python train.py --intermediate_size=2048 --tie_word_embeddings=true --init_std_down=0.00394 --learning_rate=0.0125 --lr_mult_o=0.825 --decay_fraction=0.395 --z_loss=1e-05 --max_steps=3694
MLP neurons of a small language model. Each row is named by its layer, matrix (up: input weights; down: output weights) and neuron, and shows model dimensions 336-463. Each number is 500 + 25 x the weight over its row's rms, rounded and kept within 0 to 999. Numbers have three digits each.
After each neuron's rows, "fires on" lists the tokens most often at its 100 highest values on Wikipedia text that the model never trained on. A number after a token or word is its count.

L9.up1198:528497524515486541461493554515480493508515493537477467509528502520518546467539496465457497504512512457491461475487508528488533496497504495485512513481519475444493456493514527487503466485440512486498452536516502488455496481499468499486479499505485497507514518457503498526477519502478489514533509483516508511522510500496511532466524493498468483525455555499478512406499513461466444539466
L9.down1198:471490493504495508458515490438543483509496517507507500498496503504485470492518513512545512543529512499513524497506482480484481511457478470537507486516491586570466543524472493500480494526534467480516531459482523514500495481511550500476481498506479509484487493499518491482552478505544523511483528535505489502505483473515504460520482528521559479520549491476534520348533505526524534497537
fires on: "," 35, " the" 28, " of" 9, " by" 5, " in" 5

L11.up466:520522508525518508531445513516505510500488484518550514488521512449467527491497507479490528531492484471531504489484511532499525463509470519468509471483475454559524506476528511476537500502457530469505475515507473520500517497438501506532481524514485495554520505486488509499501484514527452474482519510489535491529485526464504480505522480502504445516494504449469482523518457493486478512545
L11.down466:518477509486497451485485494494514456490515505461478515500519491510501503503457519489484539476505502476491485532515512477468435532503522526497459498497537537461466489520490529486451503533471517471473526499507522491466491492537503533530521482536487473478485445512501507481479481500437560455531491479522439535496519493545481534502486502510490509481484452494518459478507480480510506473492
fires on: "." 27, " by" 15, " in" 8, " and" 6, " " 6, "," 5

L11.up1301:486513522481473496484481468530491529437540516457531486473514502479490533510499498483499497472496471477514529518496460473507533513466544539470475499475475439498441469541497505528501543474483537487510472509518513481552489463525510477472523506490507508484526496481485493507468530505496483500479491514503491480506516515523490540505490509503505484504421522489485455444526554476468487484526
L11.down1301:519478497545526481508500535483492505488492476521474493538515482508525500490496531476508514517499519520458510518520476537522480495503489475511497459467482506520533542493482482466516529514531494505454513494498484508503467486522498503521501478539504494487494513492516480506550480501527486528493527490515519533492504476455545497494524519478496529529520465513512502409470458519532563544495
fires on: " |" 28, "," 27, " of" 12

L11.up488:498525487500528521520473522571487498538520560519454466493483507478524499516458529472484508436472487495485498480545485477554514476496515540498519513505488431484465506476522512483522480480498521531489503488466506443507525511584461466510493500526505498536484487494511482500508512562512517465540491488487484477486536520482506480509518480489498476511493481511470502496490520506465437468465
L11.down488:477493507533510531525404466457526487532488529450539475495550486520509572522527517483529530505493487498516496504515506484515467542491561523486517517518519515499492534493525466500525492456522509493504492535509534466488508477482514491511512506538476553514502454497517488509494506446458498504480508524494525488522521527526531480454475489515500482508508504517477540515448499473509557499488
fires on: " T" 74, " t" 4

L11.up1263:468472496489495496491477475453446487487530499483491477490538493493499555473500492438506481529508489441469501429529506487532477492491515491488489526506482465486519525479413483488492495502452464518533503534477515523515494492509536482492456497531508525496507546477521493489485507500516561476527529510526441491488501508506503492493497514517514520526512499546519475518531463480472462469484
L11.down1263:549488514504450505507492521513552520484512462502503510543503456497468490492475518518483493491493494501518512505482506464559526533465491494466487499501536487521516478498503534535509445526521490506532486436496520468468499522487521530512458506522510483483486520450498501486516451492500500500486474518510489518509438505532525469519524506535535493504512488512508511582529476518527524501491
fires on: " (" 76

L11.up334:516499507505549532559527507477514470512518522433468525490500489522486504507538493487491551501490476509448501500479497473517536510472504473500504519524497480517472536522501501515508489553458515538523454489492546456474512469537494513418464527507489518457472529458477502507536530515497513490490560495444472491491486534530494483528518483494474460549491491494531491485499508524498489515466
L11.down334:507459500532558524493459531476505505502518460490501478506490445559514475532504487509527530444504515472486545499490546503515486506540504496522485516542463515528507522516495516508501491539520496519554533481497539470489472484524496508505529501551527484497481488484546475495432489499499492554431531542551492476484503505522525500476493534475501502453435507486480498500522480553516538507504
fires on: " R" 17, " T" 15, " B" 14, "T" 7

L9.up1633:477456480479519458524470472533557466526521491483478519488534505504506530482513470497497479502460495516471509522508481496484506508483493553487482521497511454511458460525496550547498483496529500498506505484523469529469494485505568522497502455528502481498477501510510523492446495467482510487503486574490491444470507489530489465489454486488483506542467508564467543494511541483429533486486
L9.down1633:491507517525508486470538533474504480521518495518516482543545436512517525486472487497519530476513536493516492486524501434502491472528543498454473495504492496433524480485471535543503515545512499535524484491486556482518496492503502493503515515501493498494467528503494491464523488505502477507496532541495493470517505485452495554502540499498501530533506531485527516481479490443556541552505
fires on: " of" 31, " Sh" 14, " S" 11, " Mer" 4, " for" 4

L11.up241:531512488506533497511507508532508471506505530522531480473467484521562490555505521468486523539495483500506477512505475514560480497507551499482518507482448511518494491486504467514490483559495498515518466486523495466537475537513499485500457519533478521466536513477494501503474518498472510453482506516480523459529486533484506511475542468532474499492508504533529526505517460497519485460494
L11.down241:516519509519535509512480542502515510497506460482518501548534498504494525490486478492500542527522533495517507517533489536530527492521542494528479481531520508491479490501514514519475468510497513526472492471504510503503497452517497510501507476527486505525532450502513527506508501522502491496540479473468482504498494463528498489521502498552550511466451530483492489493496504507491510471503
fires on: " T" 47, " K" 34, " M" 7

L9.up1031:514503477513531544495503547502512510497497495513498549529501528489525472487523552499478539503513494498484522451480497474539495461491500480527505495476506551475525473491483537483521479500451536486482464495463524523573499540501515491490546486510506530483488501476514462500530518494480497491540509488493519469480509528528482497507566527542498534497518527493533503474530503530513482485492
L9.down1031:554467505558482491490510516503510458518482465542486458488496464494491489474507494532509513518522525471492460528520484541466474477502510466525510515520508518496500527519512468496496500451481448514496463448492476541519530526494475481477492530493521527480517512481519502503508492502478502457568465522517527494523507534464496565537434490511455492518466459520486491478535478480509523505485
fires on: " and" 17, " &" 13, " of" 12, ":" 10, "," 8, " in" 8

L9.up1766:503529480527521529555477520497481494537415518554532479520483497455517484455527510484497509471467446483491458508569508482525488528505497511509471511524445457495539505480523521489532523494456489422506526489495488519507480484513479524526495520515496484519553500442502468497473558529493505531460570527464490461495481483480496525484509499438537454504522479526498497477494500528518499497482
L9.down1766:485519482479499511513481538470523491508511509493497520537527446541488523458484496498508469511521521505519526527503485492514486483435528491505522494496491530529525509535502492518481530478472462484488522483463477486489504538518527486468540501478475539517501520522507511485527513485489547520516523552481508503517522509444492518485503548539514588525548521489532510522479500520519509481464
fires on: "|" 23, "y" 9, "w" 9, " |" 9, " A" 5, "or" 5

L9.up1531:505501501521513523524503494495504446489510500512465493529548502450507495491510465519481503490479479484475464443481493517480472447471466564486498502478479498536522464474488487492521464498476533476497444516499546551505512518516479492549514504497468512514522466481510529545466504492516452498488532534478511510537519513502523510515544465470484526496517516494491500448455487499516481533511
L9.down1531:478464495542517494486515517540498506490518520492515487504509505484493489509528501518540532529551504530498543478538471505528551450548486508450509514529498499509481483537512499485538517538472485524538516483514515510512470480509512506487488515512509508480485534522510545508483500464517521518490550517474518442519498534510524508453488487471492514525499477498475490549540432496538497476487
fires on: "," 21, "." 13, "7" 8, "6" 4, "3" 4, ";" 4

L9.up2032:472471452472550443498515526535550497488503474557524459533509470520514492502506558498536530490503476488523494476502518514470499510458498482452507538448498541473478484490459489510488511490475482528517479520497447490494509514487553517529510505505509544525503489480467558494500525506493513502490492533480513459513501516521503501509479475514582483513530457502497518528477517508507471511552
L9.down2032:471475543485460515482478471453504489509482525481505517432492457531460498501522498542448514516510497531517510519477486522520519516483561521540523484494512517464497476522532512502569473485507534494523517509507525497494497477474473512474462485477488457502517467472470464470504500491505440516484511466544456471537485540497504480472503546495484506507430506497468514505495524526505488534405
fires on: " " 26, " |\n" 8, " (" 7, " |" 6, " =\n\n" 6, " re" 4

L11.up708:500495459489513492524523508471534531530549523490476479527532519546479491467523514536497534509488466457527494433536521507484466489504473470475471492505497566539545474512475514507445517492463536516482499480488477430479495518516487481501513501477490503483497498489498476517502541549509534487482509531445494519440535540485513497510516504502484519518503528504519493493507509518507475526499
L11.down708:523489503490496487503530552459524507493509460509516525510522513486514491489539521481507453473487472542495485531477489557510512496477489485480508479482502497487490546456508482540514496521519500520493506495485491526488539483525523500485455505547486501492493498538479523476505493519535516483507508510528494459567506492501509513505537469500547486467499473541499507358501508486499544539505
fires on: "," 38, " in" 20, " on" 9, " a" 8, " from" 5

L9.up1178:502516503544501527534480479478539525517558501509502470476507505503466552570487498455510486453535545488533478495481460472512469464483469518467518460510532524497481467506539495534525499507437513483531476493482486499549480496556478512451484501468512509473557521534524473484537527465491485455484480519503511515504501536510469498499461488484475502515474552501507508509517485475464488519509
L9.down1178:493502510522471515499496490493445511527503518536498518482515540462465464474499487479533549490428514484513456471501517530546514549511516521470488496518487497553495546561515502502492515511462510513513522540513469490482503491525537480548527459464518465552529513515525542492462522500459511532515521466501507517482549507509524528493497474510470582499517511533476479470456493513512510502518
fires on: " |" 45, " the" 14, " first" 5

L11.up1203:481475486512471478490516506499529496527490517513474443515477534497494480505504516493521501515468507466461476477517461496459471463495470477483463465480492505476487494480464509482523504497480486463490476487471529480529505514468452515492479490519486540520498460564515466488488491524455455485502525480520512512471504514440481465498460507499450475504484506498493493472461494509514517491473
L11.down1203:509473485544453455513524500520505456496503520488489502532513507517505501495507523496493477472526515512541491461526474499476519416476479503489503481508491495491494481524464559508513515503536512523497480496491520486487469489500486522473495489519520517545483499579537474532526493512514477507520513509526478508471514498477549473446539530518525507493488536478484465580529479534573540529503
fires on: "." 34, " " 13, ":" 10, ";" 6, "aged" 4

L9.up995:484534465500514508521541480496510482556467488499520515481484461488469511535495511518507535503523516488462474542501496519504506484487497515476489537494491509528480529513522458498537508527531508493488501528476520513486487528526534494517525464539495501497558464460509521487486522549493483475503513540532485511511516520467540508504501496499516482467499466504497517496534562471460456465539
L9.down995:483489501518499501504477544528525470449500504519497482516496494515482473443499468547488499521518480498499508500522500499501487535498492443520531537521570513539530489490498478480502469456484496546489467517516504499506493479481504442460484512504457486511495490504473491450458455478518504549506480532537538552501499510499459516488526522494475473510478518475540516526521472515508490528460
fires on: " (" 21, ";" 13, "3" 9, " |" 8, " P" 6, " who" 4

L11.up228:506495542479504527474518494537533458526528514510522515480498488450473506498516492490459504502506537481505457520472521518482472464477542513475512457518486492525517520532502523550532475473497569536504465483507479515517538455523519513466477517499467516537485483467490499514485519495497506456506479500448490557510501505531513511495518498519511525495525500539502485502505509507503522537501
L11.down228:522526517482490478484482512492543486513496484462499504508485471514508495535510539505516536550490486493490489500469515496506524530454448522496485546491534505524520495513486538516516527554486473545510506442496519544486508449511490542525517524480516483431484485568506494518539527541452524518469482482533496478520489515529563502482474517538455522487536506531498512523530496492493500520539
fires on: "3" 13, "H" 11, "h" 10, " H" 10, " h" 6, "7" 6

L9.up1074:531538492505506501482498506488548484481494492506469494510500512496526477469491535434494506513490499488514518531501475470527499499526518463478503534526497520513488443470473529467493532551515549543497497521464489479504517507483489551512493540470462525482494486461445502486543509518463504564477531489494492481473491493473510474526517438482522473506536475488493503525498507517557525522512
L9.down1074:469486469484498505508499471513536472465495529485505533539489513503490499489475508468481509497507490496482515519447529457536492500523495496444511534520513501499508523498505506483498534504481471534473500434445541501507500504517526471465505490499463486508543493519477462458549500469517514533472534499504520520483533489524519529494541495509497492493497493531468498516511480466513536499511
fires on: "|" 46, " the" 5, " |" 5, " on" 5, "." 5

L11.up1465:492482434474483542536524483484484524491530496478531517515442521521517522492481498481501465510467534502485475492501489511534516521534501514499465529520492509507473524482515474505549516488474491532475479602447497536525499481521485505486481479539505485518517510511502473459463519494519495507521469553473528540496487509510492521518489461482508519507495470494496450571515490471509465493520
L11.down1465:517471495504473537557520480452498540450469475536511504512491493529529458528523492547510535544537499502523502505497512440553482487495513513463468497494532484479482498517494556495478509466496492499507491488516454492468537555472466536547514492557479493527472477505500500473477487502491523506492531478502478511522509497502496527547532517527492470525508473480523503562531471496484494485470
fires on: "==\n" 13, " ==\n" 9, "==\n\n" 8, " ==\n\n" 7, " (" 7, "z" 6

L9.up1327:507464497491541530505500491468509493468505515501460464504530480491469486490508471536460502544485475492503475524503534486516519500472494512502513538463520554473504484493489507517536526487506489473467496491472469508488508508505496530465525523562513494504516535515495516488502527510456539476540498512524504460517491515504478488472528521533519590490509507530520491480515514505479508492491
L9.down1327:533436437492515484524512509492478512488484520480480455498514543527501533526542509526481547490553508483500535502489487526517520486539496484508536516491478540485480519514536521488534511531512525503455539520475488476494481487489498511508463486488466479536477524484508460525483510503541535505509506542515503465520487542480519462550498527496493482538508495517511489574512464542528484534492
fires on: " " 56, " and" 14, " or" 12, "," 5, " (" 4

L9.up1329:512521499534461515536469532452493481481453490481504477486518498488540485520520554522492552533492507443481494459460535475472505525529503475515516484512483467448474472478505520525470497481484512510492463524504530491487501541496513490507530505528481502507559528512488541514507513515508520473456493524536482539570471524532476538510472485485515502537524471506495564488479503508473471503551
L9.down1329:492498528462497469506468486546523500524478487526552500481480529501472448511515472474464483501537492525489507507474482501498521475492469507492514477509501504494548491499509478508496496495451485492496516474510476526493505499541503502474510497532471531507497502486446499519501450537480456502587560496526524489496518523508490473499518480508520487496506513466510472534512521510523517509476
fires on: " " 57, " |" 4